{
  "n_layer": 14,
  "d_model": 576,
  "n_head": 6,
  "n_kv_head": 2,
  "head_dim": 96,
  "d_mlp": 1536,
  "vocab_size": 8192,
  "activation": "swiglu",
  "norm": "rmsnorm",
  "norm_place": "pre",
  "norm_eps": 1e-05,
  "positions": "learned+rope",
  "rope_base": 10000.0,
  "rope_fraction": 1.0,
  "qk_norm": true,
  "attn_scale": 0.102,
  "bias": "none",
  "tie_embeddings": false,
  "parallel_block": false,
  "init": "uniform",
  "init_std_qkv": 0.0266,
  "init_std_o": 0.0,
  "init_std_up": 0.0266,
  "init_std_down": 0.0,
  "optimizer": "adamw",
  "lr": 0.00101,
  "lr_mult_o": 1.25,
  "beta1": 0.95,
  "beta2": 0.95,
  "lr_head": 0.00506,
  "warmup_steps": 345,
  "schedule": "wsd",
  "decay_fraction": 0.618,
  "decay_shape": "linear",
  "final_lr_fraction": 0.1,
  "batch_tokens": 131072,
  "seq_len": 512,
  "doc_mask": true,
  "train_tokens": 1312000000,
  "steps": 10010,
  "dataset": "wikipedia_en"
}
MLP neurons of a small language model. Each row is named by its layer, matrix (gate and up: input weights) and neuron, and shows model dimensions 288-479. Each number is 128 + 24 x the weight over its row's rms, rounded and kept within 0 to 255. Numbers have three digits each. A neuron's up and down rows have the sign that makes its largest values positive.
Before each neuron's rows, "fires on" lists the tokens most often at its 100 highest values on Wikipedia text that the model never trained on.

fires on: " in", " of", " by", " from", "ú"
L4.gate99:139141130077121122090133086090132108163162131085132128158156122129146159132102122104138139109154122128112148123135077115089158099112098128103123118121071095136157126142128124060148091081122111084121144181105125171127138105082143092092119098167130110137127083100127147158124152142132118110122116119085161145123113115141116112130174126121112127130149129101132122107130134159154134146113078095106177188116088081094150135132113157146096114074131155092123149108081141110153123105116111162160123123119113131088147084121120148127111155106136124140115146156100173093104106148118171091
L4.up99:131120114159164166138094114170109147134120156108166119129094159121149117098130135087163148104094094123139106154159090141128122108105113118158109083109106113151122123128076157104140135109139170126108089103131102111124077107127146140117111118127145105165122158126073090161145125104134124122100128138147136145082104152082165142165147084089142188126131101107173169077138180138097125170152146123142128165134136119147143136164135137090112163120138140132132107148131101161137102107137136124123121134137125142142123114105132099119120130138101135096096086142125118128113137155109111106

fires on: " the", " his", " her"
L8.gate1056:102088111152098155110135133112131145143133110120144104141123130137112158143115091153157134141103154151108133122145159153119116126124154112108151113171123146156106152126086135120125108141155160117105138158164122120171106176109137053094079166087106098122123140090139127101132119104162115131130121153136104149076144136100124075120087122123102107123111125125121152117100108102170114119145134140104121132163142140103156147127135136125104134134089148132109119103125132130152121140137146165095108132126150090101152114127107127157123163147113111136154134151102119113118115120154102152
L8.up1056:139121124099095134143107086100096126201125165128152129138101157112105136138102094110149093145127123097142123119121138159090158069157148136104093117142123116117097135080123120162132136124120147119121138106119059080122117128141159149092103157143113142137125129115114116160105141149098149120117075159118141128131124086141177158150110111158184131158108118115098133110167135125130113164087133113089059141163132168111126099135135143144145095116158163116139129092135142118182157157114161124136137114173127151108184156158094122117126055101130138096123136142126081136136126074146156127

fires on: " in", " for", " one", " the"
L8.gate1021:144066090109128124155146150110106127183122178101124148094202135143130125166154151135147174147139125150088118165147141141123177103155111110123143172116130101144142149146099126095140085111075123124132122191132115111144103173116125121080109131123098136147131135114138098124107191119148113093117098149116143147108160120114147146163158104087102166088091100138081140112138109076133128125126122161100115138133145132158151122108103078109101137096174093113154142098150157133138169143101125075122143123116122121140147127115121148140113104107144092113136158112108073121104156171114118100
L8.up1021:144112094115117110115163101134132137127110138102107131117142164120136177119129158125172123151166114105148142115138096074149114098085145115145113150154151143124130145113130104096071147128140076146117111131130144105119140142116095129134110099183129139146114146128152130127116112126106152134140112161126110106129128146129127131093083102100139106139127115168151121159112129107116134098097132146121104096132129111127114140140106137162173114098131121066098129105101117134125138080078095156112178106099225124100145138126119113129096138103122123147123079158120124161139112119122135148

fires on: " K", "K", " k", " opened", " park"
L8.gate652:176119134119113128125121144098090165173112135128131118109113133129137124132155146120186121147130143137167148120090097129162115142128138126077118133124123109134114120132145114132119155127111116137093121124107132173152119146137139171136114139104099151173105100125132127099153111104151124076142119115193127101130134101111136173105111117131152124111126131190130127231136099129152123150164155144137121139091115155148118135180122124160165143137148106161135141086143128138156163112112130112160210162142140126156101124119125095137125091114135125130121105104123115137076102144166100115
L8.up652:092123115114124118135137132134122147119152124162150143139120099137084129129111145166146145105118125173096162083139109144127084138174111103140137086117176113095137141114115120082140137116113147096123136132131132118137142168099093160124131074102102145114129144103130145120111134091138149149124127119110082146100155131136130150121114116134143117090152118126116111140118122133081137193121130138161142130092186115095136132135155137094122175151138132168124122158070123160093136134123146132087133118182132125123145106162123153116103122108143063113110147122108136169108137116121140100

fires on: "–", " |", " ", "20"
L4.gate1092:126163133164149064115108117153154139171170154119143099100113129154106116084069177147107145144142133129127143160131074120087114101107170186129117152178121107107151130144139166136126133105170128138072083142147090060134147139106080130098074083089070089161137173102133122168159128149141164095149122152104122111152057111109114133122134130106124133081124149127155110103098133131102107122107102136128120131099088090141164108098131145133106125081146145101126130140129117118100133163092131140130147109135109128101138141147188158093103122124115100121113136100114157159147138119104151115
L4.up1092:141163152153130130139080129145077104137157160136144113130138096108100159107118134172103104142142138153058107119107100108082094128161167111134087148127137143157169153127136155136104114118138146112129116136155136099106142132146095129083111138116117129127139115094123082136158084146120168125128107139119136156163103140105161101102127117105170133117127113112143150154128133089111102094117135140125093136106138174136123108196118136138111170079121158150118071147146142110149067110099152125103171079100158113126115136154110098116078145090151109128120129122157135079124124148147146144

fires on: " the", " be", " is", " their", " are", "ov"
L8.gate919:127132145149122134138134153157119081145143121163162162135114125137135144136127092134130114106097140121085133085106101139177138138127114133098124128151139158121124163129066118143092088135122116159071163087133169150119130179123049141116099102140128124094103169122122136174138149124124130157115136127152129121132141130205147117128054127129112130121109120128118117111110124127117123101152108125129180137138126144123149164055091115116092148102109116164133170127111128132149105109156115109101111106112127141127123138126122108120111152159076081086155171126146157120096141133112146108
L8.up919:143105067135096157125127085098126128073141138078087144169123156130123148124148084095097130112127127126140123127108153086111111148146103116126187172159124126136151140115139161126100149133143130139098130157163171109114106124122139144104140161158151101144114137097118109138117191126143117141138122121109089129124155120137116090061108115118135085125124102126134057081116139083130104120116121146109116110155097123125155119155127113121147109092112130132084160121147105091156138166116108099135131071165126128177133079124124131120147126171143177118132108091135117154097127132147196126

fires on: " |", ";", " in", " his", ","
L10.gate846:133092124166136116134145172127157162159138116128134126149143107121140132106105133139155145161129148097104177156087116132131134110119150102111124086140151134155132156047146115099127116090120117142089145121126104079137102076166123159083096138125110171137147141142170137110085123090156120166165113136114133124124084078131148106134114126129123098104131143118131129159159094138124107139119145139115128132105151114088133201135182163173165100122159128142145158099130116123132163110146090122137134109156140099132092132133119125169121109118108086094094110112133098140164139129161149139
L10.up846:128107129071146082163139088160107170153143142125082108149095096160118172125136127101116125133123132113142123159135122097114177113130128116093130118131119135131129111145107139139139126136126108129118111117116134149129116107126130132138132110097115120100110122125100111171104132156113090152144152121116168139151103104166102139142118125102158108128120154190121127114148124138088165119113093150063082123148085138111148149137161130142172143090134122096111124099069130131124188081140136125145173169119157125165144150120121149162155141121105120158148119119112128142186125191108133115

fires on: " one", " was", " two", " is", "One", " One"
L10.gate77:191126138132095124129166134194131133173047144139155110166162120104128163149153138156127148136116119111125144139109144151139113134151118137099107099108161135136164105094077083148093077122132093118159100120145066094084143120118096140133175118135104138104155103110139130154119131109111164121129115122184134105125132118112132095103140144123086202151117114134142135108125159113148126124116140122139125078071117129174118156129119144163150153122168103121095185135135140159122146117099128118125125151114126127097138112107140106118132156111083147127093132169090129112128123128162116134
L10.up77:133063116121140114121126141133112143139125147119141146142112111115114131132180114132143119079131090158105129110138147140139103086144093173138163136200138163132136086119108131147121134135145100122154179129112045092119144128132116136098173099106120159133156153107082129140143155127134133090124134109201105106154111111115119105126167089114059153122138099147142150155142144123109102125147138107115128098102159162106143133137091119147140119081161136093090162141112148151110143120120155090102107105104146135105166097119132144189121115087098129110107132143128104125120148128142080139

fires on: " b", " his", " th", " its", "==", " her"
L8.gate457:111085133091157133117165136123137156113107160109102134094137089146148150122145153132094108108128145140120145107126210125090130096134138159121131129107148117092108128138138166119101099124114132096139110160107135142129042097098161127131133181148094116080146103121158150088118129135132097166195129153139105150135104072153133100128121128119151115148110131107143131116138141116129081094126102177125155143171157106127161133117131142132119142105159152155147121080134132127083106150138111140121158125120121138120117128138093119156105150096099142151133145154155133137110127147150144104
L8.up457:149179132130154117197144134142129189125124094123113123164122149135145193137138162125148161148139151153121163115100156138174118144130147161129118157148110136173128092104087134143120144121098102153165155149106176160101121136121140130136173111111127118157125083096191129146102191117118124099141107095125149121073156116103139140107141119118095106151116133122136092120158093154124127103121131112155100135167154114194138134093137123150111098160111150138138100097134150120127130102123142127131110114158093146126133153142117124093111127075098145136124154102150115178153132129121084113

fires on: " and", " the", " of", ",", " on", " his"
L8.gate280:160142122119117144154128154136111132095115132108131110146113139128143153082174125101126139131103102139132120125144129135099119158131127136096109128143144102151104147102113104060156129090126064120119171130155131133152164176094140113067133130113134147164119132132139115181116138114157124161159101157089165103128144125092133127126108105111088141127092141147141131144105147171155109144107123126117133145167083152131128077155139137119110148098097127140141158147124132170146129161115149116119102163164101119124123145118084135107083171072126150124123135154136152135122124092163128112
L8.up280:132138124104167132192095134139124135142116149124069143114108133124154164072130128119093135137116127143152157152142118139120120124107122050101133137141132141142138136121078121127135162131094069143087146134130121118144134111149150149126116119107114122153130108115122112127110156137126143177157118136148134134105120113145098130087154121148116120182116152148139135150120149172142120110094107112111144168179136141133130126147150198107111119107126122130145108146111086175125130108147124109144159151137157165153106162105108115160072103136163177133161125093151150083141150139182171184

fires on: " was", " is", " became", " being", " be"
L11.gate1208:148103123135153171087148139101101139162137152143156119104128146122131147106123129123165141143175150126121181141144097119147190106127145098137163105143118134141124138113100162138123120134075131107120132154068162138122143124115104143106138108118105083104123124146141125141102103137119138133145132116109129118159105133131159092146134145090123156150166116132151113149128117127113112099145157135141123132124110136120148140164126121178122172100115142161100140073144132156138174111153108101083148128171134142146115165093159128114142124148133126102136117102164073133095096158109131117
L11.up1208:138120140148151168108149119084124110143126179119111172177137115135130123114103123100143109101103106118103131098117148153137127150137120132125112117190119120122134091108106137127112124117120124129076145127114144092132121113136137139125090105079104154150130144157143129114113165123139114137137092117127116131156102068134124123119144114119083158162133096117140114116125166110105050103149129161107149127160170137136117155143153105131189124091144174107130137103151164119148165117088130088092127112107115170128132127121106148077139146139116137158124129108136079138085143116116117155

fires on: " on", " for", " made", " in"
L11.gate46:118085146129079149080151137134090103181178127138129106109146106124109119121151066113112095122101109113110146091148146146098131084105124118138112107162120080132101109165131109125140113151108091152131146147093078148123145143096149142093117156130102103135115104124099141141148116127147124139102071095143156136141138122118079115129111083099164155148093105141138140117179150152136108123114145137135123167122135115120142131131163183130099140125100105146120163134152137120202088142098161134179137128174113149126144105107166122181154102153133180121120119116077154138082129137045181131
L11.up46:121130123132139117107122109124131152109155143105114106138151126126109136142123141131122149123106140065145086138131137105109154095142126123089131156150131124161172141128066181130154125103138135130136137150106120122127122087090130092121175165099122107128142072145119117118115157177109152075106107112123156161102148116150105132140120114092136117157143168141140141116120126113089104164164181090192153179111110112098139172127111157102139073136136107178118131120139144148176134160138140149085159135126137189115135111122154086127139146160118161102072124105129113121120080173129160143

fires on: "B", "S", "G", "P", "F", "M"
L8.gate1020:113096120127109116123171161098118108155196121145086114126146159134131189140106124153163155122104144127108143128143143108113165125133148128125147090129108144141144146117098108113176086097104117132107133108106147111161111123130135125097129151152105157148148121067120127115138149151121133172121165174154143164095152139109124097125139162115159135121153117126112094119111107123122092135152097167091120133127136108127115121119103118177116185114123123129123125157138129095112134101187130141142122113131115139120129138126146115110126162129132142113147100133148113103130161100146129098
L8.up1020:163144080106127183134168142190125152096110109165178148100118117129100104121101105115157126133117142118112160066135132175151130139103117140089124127188100143110102149081155149141145112114152166148169142144114194140159087163131130139142176110104110117103118107150141075156111161131166140103115176118111082137083152124137144111097149111151124135133138139123157099146110130155150120103138132128122110092128134165128117178094128102095110149130117149134123154149116100138127155144130124177141092153177162149126123112123105142134128139125138130103189098147116118169126096123157125146

fires on: " |", " \"", "iy", " FW", "ult"
L4.gate745:140108142133127106171132137153123105091092150123183112086097107163146135120125201152140113125178173084129145163145072170177128124131135125100107141128109137132145124137082125142132120106129143135129139145099084132143120087114130085142122135159164090140139067161112149145145138122179142160102141162129091138080126135131101166153147148090125147139118136108118112117093104105139168129120128159114140112150105134100133156140156111102168118113138141113118132128127115115141165142101109154172126154157132158128154165119161126110125134134105127103091127155116149131146091143127111100
L4.up745:096159085095157138137143106140124095159093158100122136168091124104194092127124152144122102098151120118106139131142131195125139131136120128094152121135142122179092157093142156071167146166165086111114100144139147161137158179128156137102153186105145120141175130137127141122163096108155113121137096147135119146122138123161103107119138117111120130139156152089079107108123144077134133111125098168123132127107136123162119163149155125123132167156126160158086100141148143119171106114089107123108146127106095159119120113118127120151131123146142168119137131104116094115134138110124117136

fires on: " in", " |", " C", ";", " Charles"
L11.gate1044:151139118112112107140167131118121163157146167150118137114172093136101155129124110100150144154127127089105154117120160124115137117168127097116121101154126135132160149112110074124099106102142096094130173186127131159142142126154113164108149153125134152125135180119157137126126122131120113156140117155115086120115099041128115124168154149090131140145142117113170150160162144127149144124124179109141110140130143118149101102130109100113115163072143109125112137112127109150122117158121105141131164158151089124146099117133138102158133128100121141114090158181136147121125128120132121116
L11.up1044:104143127080112118099110118172104132145126100116085131159113125134119164152150136108117137116141121111144143120159115081182130097112121118137101137126160162135105129146092154148124117130128156121158139099139144109098122112149114180144114110145155143087134146175165146140117099089149077135127137144118143124129119095172111129130110150161155123153160155157152136157151159129117124153131098108190125117190139084139102108158115127173141137093133098135142107131114071131104156126107136136106117172128189149129163130133148158144150144107116139101128142098158140158133112152083129119

fires on: " to", " on", " by", " he", " the"
L11.gate256:128117102163124124137150100144129098127160144128114132122211161112074149155090093185161122128091096107134147111146131143135095099127068097134129161120126121111177100092111082142169125161096129166128105078126132076128105140104130144105161071129117081127163137119119142158189163100133118076106155143162110132134109144107114138102124105118144140114117139143154129153152183107114150162113105134158127115129165124128139127124129141142113179118084120143194154095118132129112108133113136116091128128114128123137162128141141171132142098134082126085119140193141136143087160146137083131
L11.up256:169129155110132154101101109125136136096134116105150128107100164129104121101169155144145099112134128117136103161123114112166127123159142120129121180141114143173144144152151128132110127108112149111131149128121091130100105169116132154187154161107134127119100120143109118147138150145155153117116125072093152105132139129133130141183142147119113090119074105107131101131163115169094120168156145124155136091108142143116114118091144153090131146102120128109135131118173118105117141167146102121110093112139058092128114104105141097100099118131174122083112135078114165140141169115110139111

fires on: " the", " a", ":", " Post", " of", " in"
L8.gate1367:132071119137137157116145111132128075157094090130084113119095113168121120173162155114203133153106151081120114174123118131141090112117104136155146162145139105131095117104130115098103119092125152115127082141124102113175122152188111133082173147103106095122146142086114094137135140133123157177129142144106155119115129145124143097133168115144135082146140119164110102150139113116109121123152125150129122126120116133125125127105144103086091131167144137122108142149163132144127131119108161126144152139139147100140159094094114108168125160116135087127128122118116104109139113139137086150
L8.up1367:153105133134139099146146106128098134160105162107145132105108105141140107096146096112123121149120128092127111169132118129100117102120116104133113112160162128114112109082140121085111079146184135125133146127096060078095127130141142137101098114127146128145129149088140131098165127126097142132119176160135184076126113114110143123115112135121179128142124151127153140146155140101116083120132146100134132135099111115153119149132126116096120133124202135090098136158140107143140124084102107087110135092114139080122123083129129121108127150152115168102159122210103091126122107105132159104

fires on: "'s", " the", " its", " his", "’s"
L10.gate1450:100176155111121136085106167139104114162112152077141135148156085133100178148151152155127106178124129107111124109076177143127113163115129119148150126136108183148119163126105117098153087138161124144118139138113140128162115161150121117102118165152109128102118132131161119157137181133133102160158100143104135160109133150116126099130152114189116137131108163098142130114115108123161117136101104139101198105138151091128160141148154115141123123101143153148112110137063150148111155140141143118137119139103149138139180117125102087101103118115086137140165166157155130099161107136129144123
L10.up1450:104146123121113149153064138119144141162113118096112138093108122110140112097166153144134119134110139156120111117101157116087114137142126171117141141140126135178123161138081106118124109152086132119101164115125110163150123121168157133083135133135160131127083102123175130156126145140105116156141118154096096147137159124145108124078106125139114145105127155087127126139134115087166119117153169133129110106157155110115139158114133150139164130114113133088087094084110127121114106140118142105142131084122113146128115137149106100122136134103074110092123112163152121135146173126089143122

fires on: " as", " of", " the", " was"
L8.gate1062:161101123111112121148151138113132159131110110137141161162104131145135148116134124132208114157126128109106119160113103137102111112161112120061134166155117127094165150115083126152196122151123168162119137140158118150171085128134107120101163125157100087150076081140134160139102151124112100125070129098167154113090108142076111141123121116111100137143107112110166121113120120105124114150139137103127082132148152140161137142150115136102109099107138128141134155153138106123125152141116124133141165147132128141134130146099103155135074133139108134136120126155115128159116153141154131155
L8.up1062:113120112128141102101115138146152091122158134128147146139136151130155103116115137133108157113117138081116131157150110092075119129122095172130145093125121111132155116102132128122133143150094131120107127085116103144163115101117115102149115134135095139111125096096107115122119139142110053125101123091132196131132100149128105088110128137090144115161165133088129177123113143151166096151147139108172143148145143115159118077101116158134116149101162187159142137127119120122131164078198138174150170131166125156107099162120108115138112161128102116141111119113145126096117087124095138138

fires on: " take", " in", " took", " takes", " taken", " for"
L10.gate1074:106067058127081128143155118137117147147114152107135122130151071141095118128127135118139157119089122104119139127106145124117125150134147079129120132160115134158132080128085150118123137118106164129128125162137137106138104133130106096138105153127048107136107130125133128145141145135157143148107133132125152132177162105151099172125165155128166164136130131089127127115120148116109120118154142133182162147121085131112116105173144138113133122140137126188108157153156106155133138186133117133154140126174079148165125128098120130156134110154131183157175100081145144093096182134137144087
L10.up1074:146153089155127124132111090136081116136145154095081113115103122114118125148110071150161177115162116121123143128156132107136140140173136130131131167176159131094071090176079117116113163128125147135115171139160145108134112148084138129159146131124113114101131149124128086152072156136138128100156111095167061135124108148101145104116082111082138151112144138159160145121157134073106142126138153156117152126123170110115138121164089148148133128167096163102157150101125105155141138140140120136138121103115135124060148113119134146146154151139119150118087130172118088148100144161117135110

fires on: ":", "′", "°"
L11.gate32:095091080161110095165168111126152111145146150126157145110113114146133139162118157123174107146122115152142076161112103141179115136118147183139135069117149111091139141121113132107123147157089126143150154139140114160138133157130123170130119119160113123130114107154088149149119163152149186096127152128147135152166117140131147069103136133139064141129117126137112127111086122157140121090157146135163123169148108101121132165095078152085132131146136136142122110116122157115100144123125115123114106115124132084151147123146124139178163099158132135108127157134139120173134186127184138072
L11.up32:159088166158116161123127144126139120132119159091139155167123129130156120130085115138125118117106129123142142130101062101123092113083160148109132085059141113143134143115186152109115114128137142115153117127112174145151135081149101120119137168152124116122161126091143103131109128099121151173126148121141142086081094110144098128117122175104126113106151085138100178136092103130117102138130137137155157115164145095157156137158159114137137112190126112122085125124125112094133108135137107119100119141150174133065104158127162124097128119073139133109110150139120137133107109188142134143

fires on: " in", " at", " At", " In", " of", " throughout"
L11.gate1241:122164134122153163099102097107094124136141157148099206110162149143122146132100126106106079121143134083114137119105135127130176156100126160157110155133108158126124128111132149101183113113149145133088089133141108113117117130081159134132112124119108117145099113131147154168138105123140110167181116118107153136116134152112141130116115133090130159149091149157137128125098130147080122119189189085163156153115122110143159112132121106097168128130160131175130152141162115148141117129143112135154082125121121140122190131094113152084096120117145176109123108135143138148105134126088159146
L11.up1241:118118180113145174143120102141136138145134089145103113117094105104121149170092113132158108147119097149135133133158089121116110139104121078125152129153110108124085132136116119113115098121145140144081132107120153093125132110164099100103136113115146181132167141125136105176150122128098105122164160148126133135127100151157126138124118135135157139081130129128134131155147148131116149109114124119129111138152155083122082133160132128148128147096102068120153122139142112124160133132093134129098104146109113109123125091113117116176132144120132151161118098144125163132145090110125104116

fires on: " the", " their", " his", "'s", " her"
L11.gate1041:132093108133100147102144081104122143119147127101145144093124122122163138120138123106095146098118135143087098150134138177085174143164096174102122111157121120106144141103082178133089145150130110141127116130127122105184092130106114076092124127138106089104124115121105139083145125141148120115107173121137127158162155178099146082099092109096065130158129131082145126112111128155198127134102131134112139154152103062132124149117091108101094147095089175150117111130103142124175126114072099172143124122144133149121133123095124134126131123135152100144159127094142146146157087139130160102
L11.up1041:059109121133109107107151109145133122138128127097137110111125156144067085147132114138119093130096119067105133116117087148086117125207151160119144149181158078116169169122120109141112158096145116119154112130112143111137109179126132121092081125130116113128132154119120109080079107121103123141121149163138109136146122132129151100112168133133104132112138128131105113132117136123155124144161112130160137117172132089122107116125088133078115129129117129147136117196097109122161122148050129114105110073172142125130111102109105105127105142114106116077056148103100145122142169145121092099

fires on: " the", " ex", " a"
L11.gate168:111096137129151159172109156111130156127124101158168116165140139119134161126146173168187143114085118123097121109113129136092154111142116127126168128147135091142166146112119086111134126139123126092158092157083143104173092161150136109099170127108173103108122164103114153141121124127161119119102132124143166138140124112142156143147112114127133195137144148078127097148132140133120159116122115128093141118158122200131140147132115130134135106070115154134160156194154166143143182177168116086113130108163142130169121077105081116161087132123159122090115179109121124086123193094145104143
L11.up168:157114088111173113079127134137128103153157131138112141132103137120157147111111135106088120117183134133073144204138107131135136132114163115088135143134098096097165130133059160098109121157123106171116133110139114079140117128109111076138143074122095113136153133080093114149119115110163152109128129152134157142160111147103113129078114106146176155146077102118110149108111148105124130138120103099137108139128127133132150125176127117112139115137185118165156085127116161127123143135136137089108167129120136142110110112124113088134086121136115113117133150148140068136126152139116154152

fires on: " in", " for", " by", " to", ":"
L8.gate1525:182151141116139132089104187128092115196134106143115093133140158140112129105131152087110138127126124103125176146140136102122122158138133181079121113102126187125124134119101121148171092120120156153139098095105089135126080110092143111116091123141144088130090108152183134112086180101145089105090124127131147174102096167123133123132133126158162096137132125106120118115133154126129132185127081144121132170119160134109156146121108156089127171108152124106162157136108152125116116121103151146143127125182159125120184145135147145113122080124100146110146114113126156143096141124166104143
L8.up1525:125115115148103133122099049103127143088131134121130129079111168135107187114139172107123136105107121122140131173146105125122104129144129125105133144103139139156134127150109119091162101101110125145107123128122156171105101137116138097151143121148107094105200137094158104129100182103147145103137144115158126160103135102140150157155141134120128139103137102121130095121136139103082139128075118163124111112134133147125129115169143131117094122158136106153120180109128096131125156133085111091153101161112081116130147103134109130141158166109148161089095082095104109119140071125133133099

fires on: " the", " |", " a", "'s", " his"
L10.gate28:100144105136108141132131110140108106124124089134113129100133138141151149130120136149175101122171129112133165117120147111113103109099096095093123089115142118153056140143112165106145115155162162195087127155091069125133097153123101092136115152082128113149165106145141165092133125152126132195137101133117119102122151161164114123105116120133091082128104154128162134096114095139143095144122149162146168063110125093136153114107182118160104107100122116092086143162124149121140118142117142108142103167134150132141139070144110105128100122141115137150166157135143111159107157119115146098
L10.up28:128102117099128152145105170110153119140142178070113157121137123119153117109155153081129144112102133144097123086132145148074145149139128171129130146154067116067135153140109115118120136133126090137118132124130123118137168090115137121138123156186122144152110112115103168119106131099102125137131123105139126168131111128148139111153197125084107136142135108103101097102142132121177119154118105093158131179146062132110097162116092148118124155149166129148140142114116103161116160154096141095091146137101131120117107135162102119103158106147107122141115065129103127163130138153101151123

fires on: ":", " of", " (", " in", " United", " on"
L8.gate1138:115123157105102125116092121080068109171166196123123127130147132183128101109116168102138125131133154136124096150138154125094168130114100135150110176134133125160173136128130090131127119131103122147114157133143136109155095135136156120131158151124097100170105146127070124145180143122126118098075147124151107102094147116119113146152100166136117159134107112112155125164153153152126140169150155174151119169135169147136176119128102133106094101098169127122166172149157118147123089137134149133147086102145167142139118095106111110160113104134084140128133147136098133140098139114116146103
L8.up1138:114131145176121109112190118125124111119137147112119124119144135119112096149086069127167120131115086166129121143096123132123125142116145108095097137106170092154102095131162136094116127113161138130125156094160126124114148163092138111064134102154115140144130091150126122086114094121086128139152142155132132096144100111115130112135099136097173108125132134118172153181132141134158109124143106080124174115131071087117126174147155146142157122138135092055111141099088131099097106086096132100111141135125100099120137146142132126096122148135182096167095131160118118126099056133137093089

fires on: " |\n", " |", " ", "0"
L10.gate952:126146122186115189132129111148112160096123125146105144127078133139120137158083145139128128113147159098138141122085118146135124162116136165128136137156101170145137135132079142102173134125121142091121089133105151130103112145126119154136119106083124107139127121145121141159109132138143107162123077142062161167120097108123161114074123067111112115082125102118144139152108122124096130143114176146138127121151121159163105101094152113144088130113091114138129100158101142156120127120173134132114070119138134170123129125126129131085107112144147138085102152114139151163134070127094213112
L10.up952:133148154131110175167075127173121167103134131111108159152167083135146152146147134164098135136192150112127135116125132112163114160099112135136146132121127155158134134159116148114149114099141145134114117137133154098121148128163124113108136118100125134116147094127115159107148142106130120145138107165051159154125093130109130114093109072156134109092155084111088145125156133127105151115086141143115110159158107177137123108108171115149107146118074132136140124188140090153119125125156108120158109113133111127112103148141139131128125098145122165134130126143113140146139102110084222122

fires on: " in", " on", " Western"
L8.gate236:143149119097086130119069125130129137137163134091177107145121196158083118135138151156136110146129153139133137174123119173113155160127129171106107127143147133147141117148088126150151127091110127124109133139133136176080114113134151159098102180075119134124163131132112144146122129126131082130145131068144095112171131093136145114131130163113121155151137094084161174128144099125112132111176142190122109111133172135134137130107114131109083154086146185145147158095168144099155165122103151103163133133118128127120153111142138092136117140121139166116136114116154108145129119120159131122
L8.up236:082107123096117125155133145145126113140146122122131145102102121111127105159098104130086096137116147109126101113068118143111152118105112129148078174110152159127126155139150105100121155104124121082113123084113103189121111162143139144141097092107121132124101169089144164170145137145097130104151109156127125137114146089110132123157094109114143137139100146114141107151141116137114138134160135092108154133181155081128191160108142124160121109105162127125125121178129132118145096120119125159119141104149101141125166186138118117122107145071133154069128104153135106096160129114134103111

fires on: " the", " a", " with", " his", "'s", " him"
L10.gate603:166121127133099160135108134122157132104145149156162143118118157125108125138173135149130100096078131133144095116136114139137120092117153127126126121172118124139146130147154136108149121149116130115134137143127123092121133133116127117085136094147096109197113162125120171121143155171104145083105131101161170139126144082133105124121074121147139132123157124132140105148111086154114097128110148120145122152120127103144144128130111142131093130143116120136135101133100147129118100099137131154129152120114143138147136143200129156136096110127119104114121115178085083158134164133135075139
L10.up603:136124115114140163103099090139110074140117126080115105145152143158095093159150102130139137146123146098114128114128129138111140114167142140091138158145163087058126132094117150121160107129152155145100140137125135075140145133127084146087122144133129105131141126103102130122108119124143134139143137153126126099149131129105148172116122113110159188104114142104098098137112118132124122134105107125147131134140114141143098136137143075111131143116151144093111128114120131094150072152080165124141095142123161126128149144119114135135129121117155143129145119121137155127102132120132105138

fires on: " a", " an", " other", ":", " released"
L4.gate181:147153145123093128119152113128168125140161116132154108130096132116127141194144149137117127106112131143125083136113131128140100125143111153167130118167165089130114144121125111150153117107142090178140103096125108150109153114117145142128133117109106119168151126131113107137120142134100138124115147158148088138137136151125084136124125142101090088167131136141092131139133114092169118158104136164120096148119135101169156162129146192127076104083127137136109143131157115104133134074153148088067114108128103130133142083160158133126123135112118134126105194131129152143104107180175113056
L4.up181:118121126117135085136151147139146142126149129090114102127123044133170117148130149132124184153130132133125162130133150133108161142139131100131145080116179090143107150099198169141109133144148137152160141134108143111122148095156110093108142149098127140129139132120125127159129090150152111139109123107143162068103101151145143142088114135153102162129181097096108133149117101152089149137129108164099122140136099112117127124125130107139104137138095129111083134134138132111105151110122167162107148187134119183128129126130148160143119120113169153148182114072099127113110118123128168117

fires on: " the", "'s"
L8.gate241:122140125138133122129091113129135136114116115109132177122126160141115131124144166145129083145129123173128140112142140104135133139131177131144122133151087131066093160161139152116143090165143167180101143137094140138084109109083082126111105110132103111133132130151148133154144128181124132131132162131080085140137116155131072128104127126157121116138129135131164113114119153120162147105128124112139130106172085132149096151124158155137127120126159164125168099100090161120130156114092106121110116138160141126146163129142103124114129114119138106120127131157169174177084081156140142094
L8.up241:110125147165124140223108162153148134110143138124146126080158106127116147097134143099162146108082125172079158140114143149136108134147086147107118098124137156142155138149113075121122124153130120133125145105141097157109116123139142119104130131122119109151090140119164146121155135190116129142113079148090127132112104093114125126127159116121133129101086169114097124130114131132163100118152108116136171096102151115142144141109190128208096110080121086097092125168152163100132123131160153104107087137155133089170125106117106115124145119132094133140129144186086103149148133130141107123